python train.py --hidden_act="squared_relu" --rope_fraction=1.0 --attn_scale=0.129 --extras=["capped logits"] --train_tokens=839800000 --max_steps=3204
MLP neurons of a small language model. Each row is named by its layer, matrix (down: output weights) and neuron, and shows model dimensions 32-159. Each number is 128 + 32 x the weight over its row's rms, rounded and kept within 0 to 255. Numbers have three digits each.
A block is one neuron, or neurons of one layer that tend to fire together. After each block is what it responds to, as a language model described it from the Wikipedia text at the highest values.

L4.down209:100091152090133107186088091111141138135121104079149177137128124066142105116114129152131161144100073033113172122129123171127122167091146113149120159202136089149100119190110135071145102109083091150123187107126121108140122100112150187079102112160114111124134121105141137098072124118141150145121089122125133132105148059087038105147127108147123123138143161153119145179133055089119119201099
L4.down274:130166125128201113123139179114090129085118139156134104169131090152130124159073121147085121141142103128120093099119086105169113171169112133092154078152135161091102125056104116145134131141143108144103114174132123126118117116154098127109109154125092145102087108116132090085128155164084124089143094054079090133162122135130144175081137078177136140197181164161162095110154115126109144163182
L4.down1231:100151107163100100117032097127137109158163165140170123172134156160173124073114109132116095202138141130129060143101097097112112119139108142099150125145123102129157194155126086147127071073120134156107159136136140067142121077131138171162104112152097135165156070104139095124096097081131085124123118118166155128092126108100141092137142126143146083095135098160153124153155144124114124168192
L4.down1339:115136128137192095133127037138146099145077149157110097131209123085122175111077156143123120143126092132120114136159129121174136153153136121086105108118160141129116132102127057099135138156084127181133197163114081140082084093107146197145147097156090072128114111073112146051105111133082117161110123077102122078113133154088192121180114133148174112159104118186120148110175126143075138176134
Responds to: Wikipedia table header cells

L4.down471:135195059105127140127109141111167100146106095212122078115137092185109137138094079109126143123136154113070213110158143151092159077132119105158137118113079111125120127128108155121108122173170071131207158172116074141147138162155158150155137103142115196123118093118107034160131113122119143147109145159165110171165114124125113128094112159188137097157155180121087120178133130084062142076132
L4.down710:131122167135100075139157112143105116210096149120093089123126092143079123073197106153095123160074086126147143103136131138165136176112148102104100084130157110143142195091150144156107172172118140141158095185169158093125155107127116171101113128140156149099115138212123169122146084161111193189112145103108090090139127178139095152146113074161116144130105133104159100150143145175059100129104
L4.down1318:139075149132179138090142146131154127151116117130079173170128138158120102091129181147109123122145111156133128094145135113123139095190114105086112081103094103118164110101155166113115147144220158157163152166147126133134089166101145151147145095167172135055136145103124132107152123146119140160178116093145096188169072046176169087107173129159097098110067195089164173098131073128145103117112
L4.down1860:168135161179170114139108115103170099131121122163069145123143093126184150122136125148122097196107132125093128132119144209119133101122155128130145154130115073093168171106132129146117150176092172131137162101140075102097101169186129209139134113139108181101105075129122095184125118138114131181067160142172106089167129108100093111069133118121139083114099118136111203163145145090146089153114
Responds to: Relative clause openers

L7.down464:134127154150138096146134164122082082138098131103150126103117165143092164124103162127114081090150100095034110178092060093129106134108115107126091098148141146137131163135197125173140069110094122139105174158124171116063100086092147098112100115139119148161127142110195130136107091178121131108141117105181117113139138064146101099051129158129132119120110077129165108112108104139137105127140
L7.down712:090041158133116124118088162144129093129152165128111078172124155127171149136116165162130150093112114164113141122158154162129122162165134054111118102112174060148105180126139170129157168172144110166137112126102109130132109125134091129134096135118131095169110135097119148156123088155124089133156196121128075153110085132097197100111091102120137170165097141093162120122155112151196132132180
L7.down727:126119112206167145173166111158135113165097170123097132140117130168104125135134138125094080175120116095157102125129123165107177182073132169090105075177014173085057105128169084137130184095151150163132154131130118096097087157117117112137076143073101128079141123114158087083094084106086187172129125133159191189133076086164158162069120157184135136111129116090115148143098117084145086109060
L7.down1466:151103110153177066133114137118155117115071167144122110190079143125112169110129150079126099194076176143085175211158139148120156141113128099134110118133126167118035141134171101139130117101081136106118167167115088096149078193118140103085110144113137080107079099096146095207146098131077098124115127115127076148084139107098153122119080101134149110142132095135110119143129105145168059149118
Responds to: Main verb after subject

L4.down965:119084162191150123183130070101138109112096085132077217157110131094161107183149137099154201135154109133170090134135109099139127086203149136086141145142174097140187110123132110112139143116086190084187124127121154169057133123142109125174104144147134067072136107133128138144144151130138217142084128159157143084149133159191104140181065086142128114125143125107153139120122126145182155236200
L4.down1047:146087185123104116096119076073162118137055102183106113041114162114133128142164138123095084117112136118120137108182123156122153136123152143136094133148153100129156122104123168130124197128084100178130149192156037113170175168103143122105124124128161146130142113150147164130142111105087064150122166123204140183143065166195107118230093117127145123118166144217159214153161097148114099161191
L4.down1091:087148149131097094117158116150183143181128171094177146119130143113183083056059185103135118105113175129149147153131148110089121129156170118130145076167079082093090087165097105188153151118144114079159107160144098142146143121082126179140113095086120181120141088098140119136125144143110132142133145110162176165130097125109130081106103144091152060174050106128164107148132155148141141133184
L4.down1531:172094177117187126169103154164190106140043137101142114152152159118142153131139180088170108132151143149167152150077180107143099090092102126135073094122134110176173083180094134131083161108131105134124122158129213090104086128059124131173157149089114175108097176129141114094105129138119120141164100180061131153032127101119133076126135069148095082152105191123129079107143128124127139162140
Responds to: Infobox and list delimiters

L7.down92:130139154078105113128145176175076070111079073110101150152066128110061134162157085132156114128148123151175114136087145162079121123167142211151104107137173181131099142171106163169078165137087076148135127129162074109120073166148122144157118137113153148169127216146131122118119127161183136106094117118170165108102162140136137153113202122124146076110162090126134104134128112119141136100170
L7.down340:128117155105195152121089140220141054107101108122171129150168120138115168109151136099117135082108169103074157129201166139105095118141177108126106137137146116104144179107157167112136072123147111124128168137072108175160123085111102128116139133126132136111133212123139120100149175155095114115180205109139080157146151104118124055070132116132204143102091094059105120162178130109115090117156
L7.down1134:166110057155086103099150112157186100159129080132131117149163100091122090091139128165118148123147113109131164050119082130141086083092153112112111123061060119217161074140114162132160046130118165108156189102130106122160157046140126099135101118088148138169122148200144153126132133125167146103196102069124156080101103105095144140119100087148125143117130161112162109119154130147139140112106
L7.down1386:145119140162176138073103130170085125137111177159131142150130122173140121147099133088131164111097097113125141155095144209157114104128191166125101133190144098133134123148216145111148093144104143103156091139060150122145130084144147159127070129149128131109134127091134178139151143118069152151138064131098140147177142150155141089072148130093172098137116127137192068127110138098144102124149
Responds to: Relative pronoun openers

L7.down79:140136092107108082151086132131125207128143157176096195170163096176119081168140181167100100128109111120109162135130112127109147153131103110143101160172153157156106187131163180090086127138194169143141112117121102119114135126148148131192171116149121083125090124171129098138182140141171140064110190212148145130138154180108089086150146135105101157138134106112176084101148137046128119141080
L7.down256:112147096143138144056133136123103122145095115116104141106141135091142124123125189190095078166103178123086134119167127071102080144162210150162145104149129114159144129104125166122136147114208123156149088135155153088103121183123127143179122110145127119143145142174152147127116153151162136092109191100132110163122145144127147159119158070148113151125167123146066063068190138089147130107104
L7.down761:103112143103148098117091133168100116138193152106016126149132150105083076138112153159111178182078161100124147115142126052054115156093141187177108134119139095117153098132079152071184098103127175149153115111147168126095146169184140091124105106098100104093140091111063085165154196164099107124085158128100141157106132133130116124129128109081102133074142096129122139118117143077140147147123
L7.down1277:100117154108141125165070217167141176140120173121061091133108142122096093070109159161099094136155116139130155138177148111138094110115080109150098125131063098108080130146127137119129135134150090140136151045085140169178106128101105153068138116107183184108174105153127155167094094064177146129105152168113091131160149090147132031192065104123172148132102080167081131113170139148127121173182
Responds to: Post-preposition determiners and modifiers

L2.down115:107092102153215074151074059125108127163078127165080122126126093156110163076105179130158167184086158115118107143137156110081071152106169143110113180108166137138103122100177079141169167120150151189138196110162126144157082162090139052140105107157143112126131103114142024096082145102066148120161098148124121115096113124121142147079141149127151090098096170151130156187048141110140062127089
Responds to: Final -s inflections

L7.down151:075110134142112152080165157187139081153080114126163116100147137124084139152129204162130099170105101094143066151223163116139163136167157067156137112196138139117173152152189128185180149110178149133102133148133090139181140113111096124161124148194144112074085091085115135152124093135104138088131131104174146064142099146129120155160122099163124137143094121112165109122064116084099157128157
L7.down592:054118088130106117108158104137113130178157212093077107088134159121178169130065203175104129169092128149143145163122144083079167151104119131106156133175155137115115133134104156140161061150136104194168093151097153136136177158119173102091090102211109176098144169171154134167052170161137156181073197119127121087135144148143147099125162098108103111122104148176098145157138139128095128156190
L7.down1435:171181105109140110107172147169124138102137146091162083118145109099128159147110147146114122133063066115132171092121107182171094081153141070184120185091179137102178150143114210127162088132129089131126088157117096171122175152158153107140127156168093088083096114108099131149149135141156165116160154094115058132132122133151109127082088117141081120122132139158099140107082099095153077152045
L7.down1544:145133067074104111076123071168136183102189106156096187106088097163094143138152098092098113159148119102172122131050123162082171091169143131144123164103203087087206100158147164090154103150178130091145138097124124079153140095162131144121105141075081178096126109123114092127089172159076133136075146093071155112115147143122142114142097130166188138150119129173132188179138165139142147104125
Responds to: Structured table and infobox tokens

L2.down1368:122182129094168104150097159174180127196118106113172118145102157156127114123115173096110152117097182156059124121091145123158120096141148129106141095143105068113123151158153133075112117110136142132135125107177116140122117080116118128127171105122089137169151117124121158112098163148126082079156140121102153152106098117130157157064122146085121121130089091121096078194178100178131124105155
Responds to: List item dashes

L2.down990:081112076136115107157143109069155086096094135152120149108188115165140071136051164068058099080141123144180111105097181159121108160101080112072166078242156107165107144128139173127082174132125117097135078091086094133162140101106176183157133138160074153167109148122107101129130123152123187137138116191102130100111049131120174154121190075108108161091206123106157088123152164132109119116121
Responds to: Clause-continuation pronouns and auxiliaries

L4.down98:104113138115147104119088102072082122116193142167089052134170102141138113146097081157089131119186112142139126081093077136102111136108093167117067124143108161076111130142088105087151128159157130122083126169145116099141097128161121112093125222085125138178081136160095146135090127121103110166090079175105150124186050235106187153149163065136088144128175104143101105112099137115122136159135
L4.down208:123153156099109137125132060153175133108067142115182173131143101098090126093086147168101061134138166112201140168128175110150163170139095120146137114064077059105124108073124145157115093166137166099134162135089115089050142078103116160139087103119110096093145120097134102047146105085150168091099147143069151164155108140118170061172149112127073178156131130104132127098126158107081185116158
L4.down446:090083136086085069119110170076181152148065121146099108051187109128082185154088073155100184085090126168113106113141105133083113186126051125127199102143141115112140111121190135142090145163109198155114165122085081171108109129136089093176118185144106089120066110166138133149092124081093112088152112132084107071087069170077138151085122132079164089167077149127148127118190157080105147128211
L4.down1679:064120171118094084135160143112142135158106098112165192162115157128113128122139119025170114117110070106083100092138113125150164087138112126115173144098148161091166149096189132082081105209144145128157105089104092134140139167130104203152170129168131120137093128168130119143139153141179145111097115216034139182166120191161092109074173089079124110130096175155165098088157141086065098114139
Responds to: Pronouns in referring contexts

L7.down335:111148078109088122101142112111076166191076146137121091142174147147095120144113103108151059082186204126159105141105143145091132112162183098166092181081130120161104118094115155103160170165129104135096071090123128106151117116125110131167145098124083184157106122037127098158080093106165118090112150081139181079170165116119159111148084189123121105122089125117069135133124107174162095115192
L7.down527:039150122122153095095106108084114118131156116156170086136110166098119142142088120127161167103093155133139131161148096140116156108159142120122144127163036117114104205110167122107146164133127138114138106125157090149134047134156177052146153133126115182104171084070109107119119119106110136138132130167148134102152179162113133153058158157144143102158128137131165142109188075107136080108172
L7.down783:093159075130140139106124069135156129161119161126114099135154084116130112143131077105164130032157148125174126089166133124145111155127107125125108169110083128119066152149115148127175157127128092114121037081157111079116128152094141069191171166161096080154111148061169110154153081114053108185147151156093152099168102117123133128080126107114182157201104068133160103136148088133071138119172
L7.down1002:087117165108181079080134145120182121141109127224153127157116151147146148112150157085191118127129126127143105134094142124169115087133101063101144122152109085128115108108108173100112154084189155114146131103184108105100108121072135121174167198149154183082129151161069096102111115114147096164115116133101100158151185133100127025139141093082133147100107130073101061093113073089112098100140
Responds to: Slot before a proper name

L4.down162:147172151109178078144089110122129156151135183115106135174142176110089133100073097082141137146173108170091099080153166127119132165164113151141088095074196170165093158099146100132155169115115151149114144031137076100101175127063112173146121093106123103103181144099102108106122115124153125093130201101144148130122125170161129094124147160184110066148114132201125101150119136165100138163146
L4.down1610:126074079144126147163088181065139077102155121172153173139116144183127094107180113143148118150150123089174104141094197154142103207086156128188107061131142119098129169116111137165109190152145106162112144092146155103176103147104128118110175148137127086146139148110157087180098104148136117138147115187129090180128075121145155145137107093151126135111132131139070068152155087079149097069130
L4.down1614:139130178108125139120102162109144108188147171169150120155096121096062153101116183104124141127109109093159110138148120074117097167082153125137146147071131175152122132094068144133121105106132128132127150084122151129181139102110120089125129119191167143111177040121089106148132086133085136160133123130161147190179169089141164077105107119158098103115125194121067079171114154083164087150105
L4.down1938:102193114155204139167091155104170108176165100109084126104092137186100093064119134187105117115142135092144066079121121134134109136086115179105142145137127210125155133119172090171187163159165108144073147117114166141116108113147135112122122079114129081105200169053112120097091141115077121085118084112160156106166112136186151195129137159204110103042117170252151079147078175143134090133100
Responds to: Transitive verb completions

L2.down758:096201075099108105130113156128074069160041136094089108129146103173119146191096134125092176064165114143151117151124114145119102122138082110154073101087122182128129111109102128157158136117101131095103097200091095098109134147085177177196122173191034155069071165099134162064146116146099148174139146119121122121074114136136097096149077114063169135148136047185197125171099107112150077190122
Responds to: Infobox and table structure